Weights of a small GPT-style language model, trained from scratch on English Wikipedia.
Size: 16 layers, width 256, 8 heads of 64 (4 for keys and values), MLP 704 SwiGLU, vocabulary 4096, 16M parameters.
Architecture: rotary positions, biases on query, key and value, tied embeddings.
Training: a variant of Muon for these matrices, 708M tokens, 5402 steps.
MLP neurons of a small language model. Each row is named by its layer, matrix (down: output weights) and neuron, and shows model dimensions 128-255. Each number is 128 + 32 x the weight over its row's rms, rounded and kept within 0 to 255. Numbers have three digits each. A neuron's up and down rows have the sign that makes its largest values positive.
A block is one neuron, or neurons of one layer that tend to fire together. After each block is what it responds to, as a language model described it from the Wikipedia text at the highest values.

L3.down41:168135073117119124173137161157129175088108141154107102144145215073149154174156087146107110069160115090172175110114104139080050151119099153069111118144099127108135138188081075169146109127164133133096111181218139122179149117125122095169103144096122136131120139083151132130117144117145137127100126096129150116117116178065113085131136126123147131148092111146106169116204210144147137122084
L3.down186:186104144111129142060116162121178150093167121129136141160115165134120077132157175126147109114086219103120058098092091115110116074176097112148048171195193157146168136154092091152168044144152100104136111134139090099071133124095164119141122164105156128149163178059131132154125112148190134098156095109103084115149152059161086079143136158135126127154147107179101109195113104151135177148116
L3.down219:154137084106099133142143157080128182144090113134048088102183119060179161153144159097126123131105116214131115153171116093153143093171136105074149117126168143142101067149105180118157123132128083065139122100131104172125135125181180125120116143083098158102122147094116125132103151091157107146100144161118110151144187129104118139152135058175242096111169178163077157242136094099161089085095
L3.down224:127127093157113079121152098076161099140112080157125116118090100121138107073132125125168155149133103125178165140147099142084206081138119104121114088109153146155094134136151114130115168109173084173132158079139177159135138158192160190153148176146084139137200154142135204105149157074138079128120159096108118106055112155163156131153099136159119178136127160123152088160086173131098169142127
L3.down340:122137121127122072169172110100136132156115120130144099170145181113188060085178115165074157037122130107163171086154156163146154141156152082148147163168085143145131193109135143088155149080129106077082150151062135118121182115088122099123159195079124163158121094167085145132095142110131088133123095090122156196122130169138127164122124166147113143140088155149112193147132114158152116160131
L3.down401:145110134164107118144166108134151151117088150142084177107149068118137127080083048099127115070163116171114139056179109171204104084125151100154172172077212139132142109144186100111104107129130203140129085185160159141161151134165133173178142124136154123153128116148072194101116130164108141112142108159157159125102122088151178139102132126129173119149169225151115046129086152103148165137085
L3.down505:084138144111089121110129157083145116120116141172105158118135126120153122138146135113138110113127162110165114124132126175150170164192144175127157113133144201189205069159159160156129127190090168128152123099091172123066038122120111182121110119103162168071150112131123097133130116087130156117150097181104202053094190131174117122110091146093094138163113114094201119176113134144077097138088
L3.down641:111075128125072097162139092097123166097137117138113163059145091139139161156137135076123116102170093128117146158161131148109112070165130115144148123102116187179115107114100172105157150152111088091135181141100179146175179127181196105161106136104147145192178080154124140124130134112132085127095147077089136068140067115159093109117106137140101117145073114133103107118126132090118159149079
Responds to: Mid-word "un" fragments. Word-piece tokens inside longer words, mostly "un" as in vol-un-teer, re-un-iting, imm-un-ity, p-un-ches, plus object "him" and similar fragments.

L9.down474:141121082197153092116138125153158157141198178127155121066156162135141154116140046131124147174181149116125160152134129101109160137124150126150151120144131127174112078113134099121080112170120119149104165147143169084143071177152113159200074152111151072205178204160082111094100099122113115086066159047109085075084127151154146156128153137139122161144151174135108132093111126085071090147102
Responds to: Mid-word fragments before suffixes. Word-piece fragments inside longer words, firing where a suffix like -ion, -ory or -ation must follow, e.g. compul|s|ory, expul|s|ion, equ|ipment; also stray function words like on.

L3.down114:174168118137172124069132098155129140080094090116102155066105158173086124040140133207070153128072080166144079110102132101160093185156136119156158098146132174159144108096147177110108125099145122111115157170093167163226071144108154079096110185092141133113128067086139143099094163120146112068116128130078147133144124149142133156073095154191068115139165136094151109118116133158163127150139
L3.down124:157134130138130139084061164044119157107132140172131122065132121141158130086080112158154128131116087070134162128166120154136107117164096119070101108108088146138097130183208135177174052092120165154054087161118136117138115102147115103054210105117118113100139128097151138110155163117069198105097127089132150076134143121098162128182139099104166150118097118145079137101105113126158066101097
L3.down178:139135134088166157117081147154170200113113158149094164118104129138148163113124107061072117143103135137142126078079142137146081112204135121151104110133077121055094132127149124087134097080099154114123105129145130134144128088133104172157138194125118112131130153144119072105140079158116071112110146136064147178095150097128097149117128112108181169118149119173122077082096120108151114199134
L3.down194:127113117169124116148091076122134093111127102109146102122132111082170113168047137184044167104170061143099157125147150139111105128149138162175119156118144153131092125096198162090143092105082096119114103135121122138135103086161122196184230128101088133115094130092160072125153170163037161146105146119151118117129121034132145171089079132115130138134119129159149164113145217138149147146115
L3.down248:128133154096159120130104078124113125104109196134134142122094100135148202118102099114170134128132145201077089071153187183118129108141092097130142012087118114097172118058110159130142110108074159130076102175153157187110081160102100129124158091089156136159098149122097137084101054124132106174127088166157157090156143151132138142139119120124110137115170127096099093131086085134166068164158
L3.down513:204124145148162087094107088170210134164168130077181093086045097136078113150122151151063126124149092066138109124106120160138070088091068143138124134143097129075165099109125110114178098113075127172083145127087182114140084108110089076134132192131103143135166104141134106104099122137125119135095088144111153131210119116148173112103152113111203128176153116114139144100141164094102085142130
L3.down580:118125135111145088136097176112165154109106138204150204156119161080135097130159121097184099132127140087149093162165083196090116126167071108179127111121128112118172146188135111106136129110148092106125126078140168111148112102125158098126113143085050159135134103084097051133177177149124180110149056136155102132156127144136112123088133182144064157151174152150096091103114146090152167103104
L3.down584:116140137165163192117125135085168113149149143110089087103123124145065103138112141076112086180161108092104150076198124160176115148144148140128150151168140121053146125120188125099103118112096108123057103106173091137185067069121134104145157143138165105068084167221133179128201136098103153115132180185117130108178174139075156089120064101129092115080153124124143093127135162115159086130125
Responds to: Word-initial prefix pieces. Leading subword pieces that open a longer word, especially prefixes like under, pre, per, and the i of anti-, as in antiaircraft, preliminary, percent, Understanding.

L9.down573:150092151166166166138178098166128210121112146149074159081112118121199114176119094097142145172124120100159080156174136165117112122106152146158118192128097127139192105154110111167200094097147109127134104114109107160127104128188140103121139109134159114115123137060174124177088093148099108190110086178172130155157158108116102105137168079138178142160128070177119117164149109121118132110158
Responds to: Entertainment "ter", "under". Mainly the "ter" piece in "Entertainment" in company and magazine names (Sony Music Entertainment, Entertainment Weekly), plus "under" in phrases like "sold under" or "under Augustan rule", and "Won" in award tables.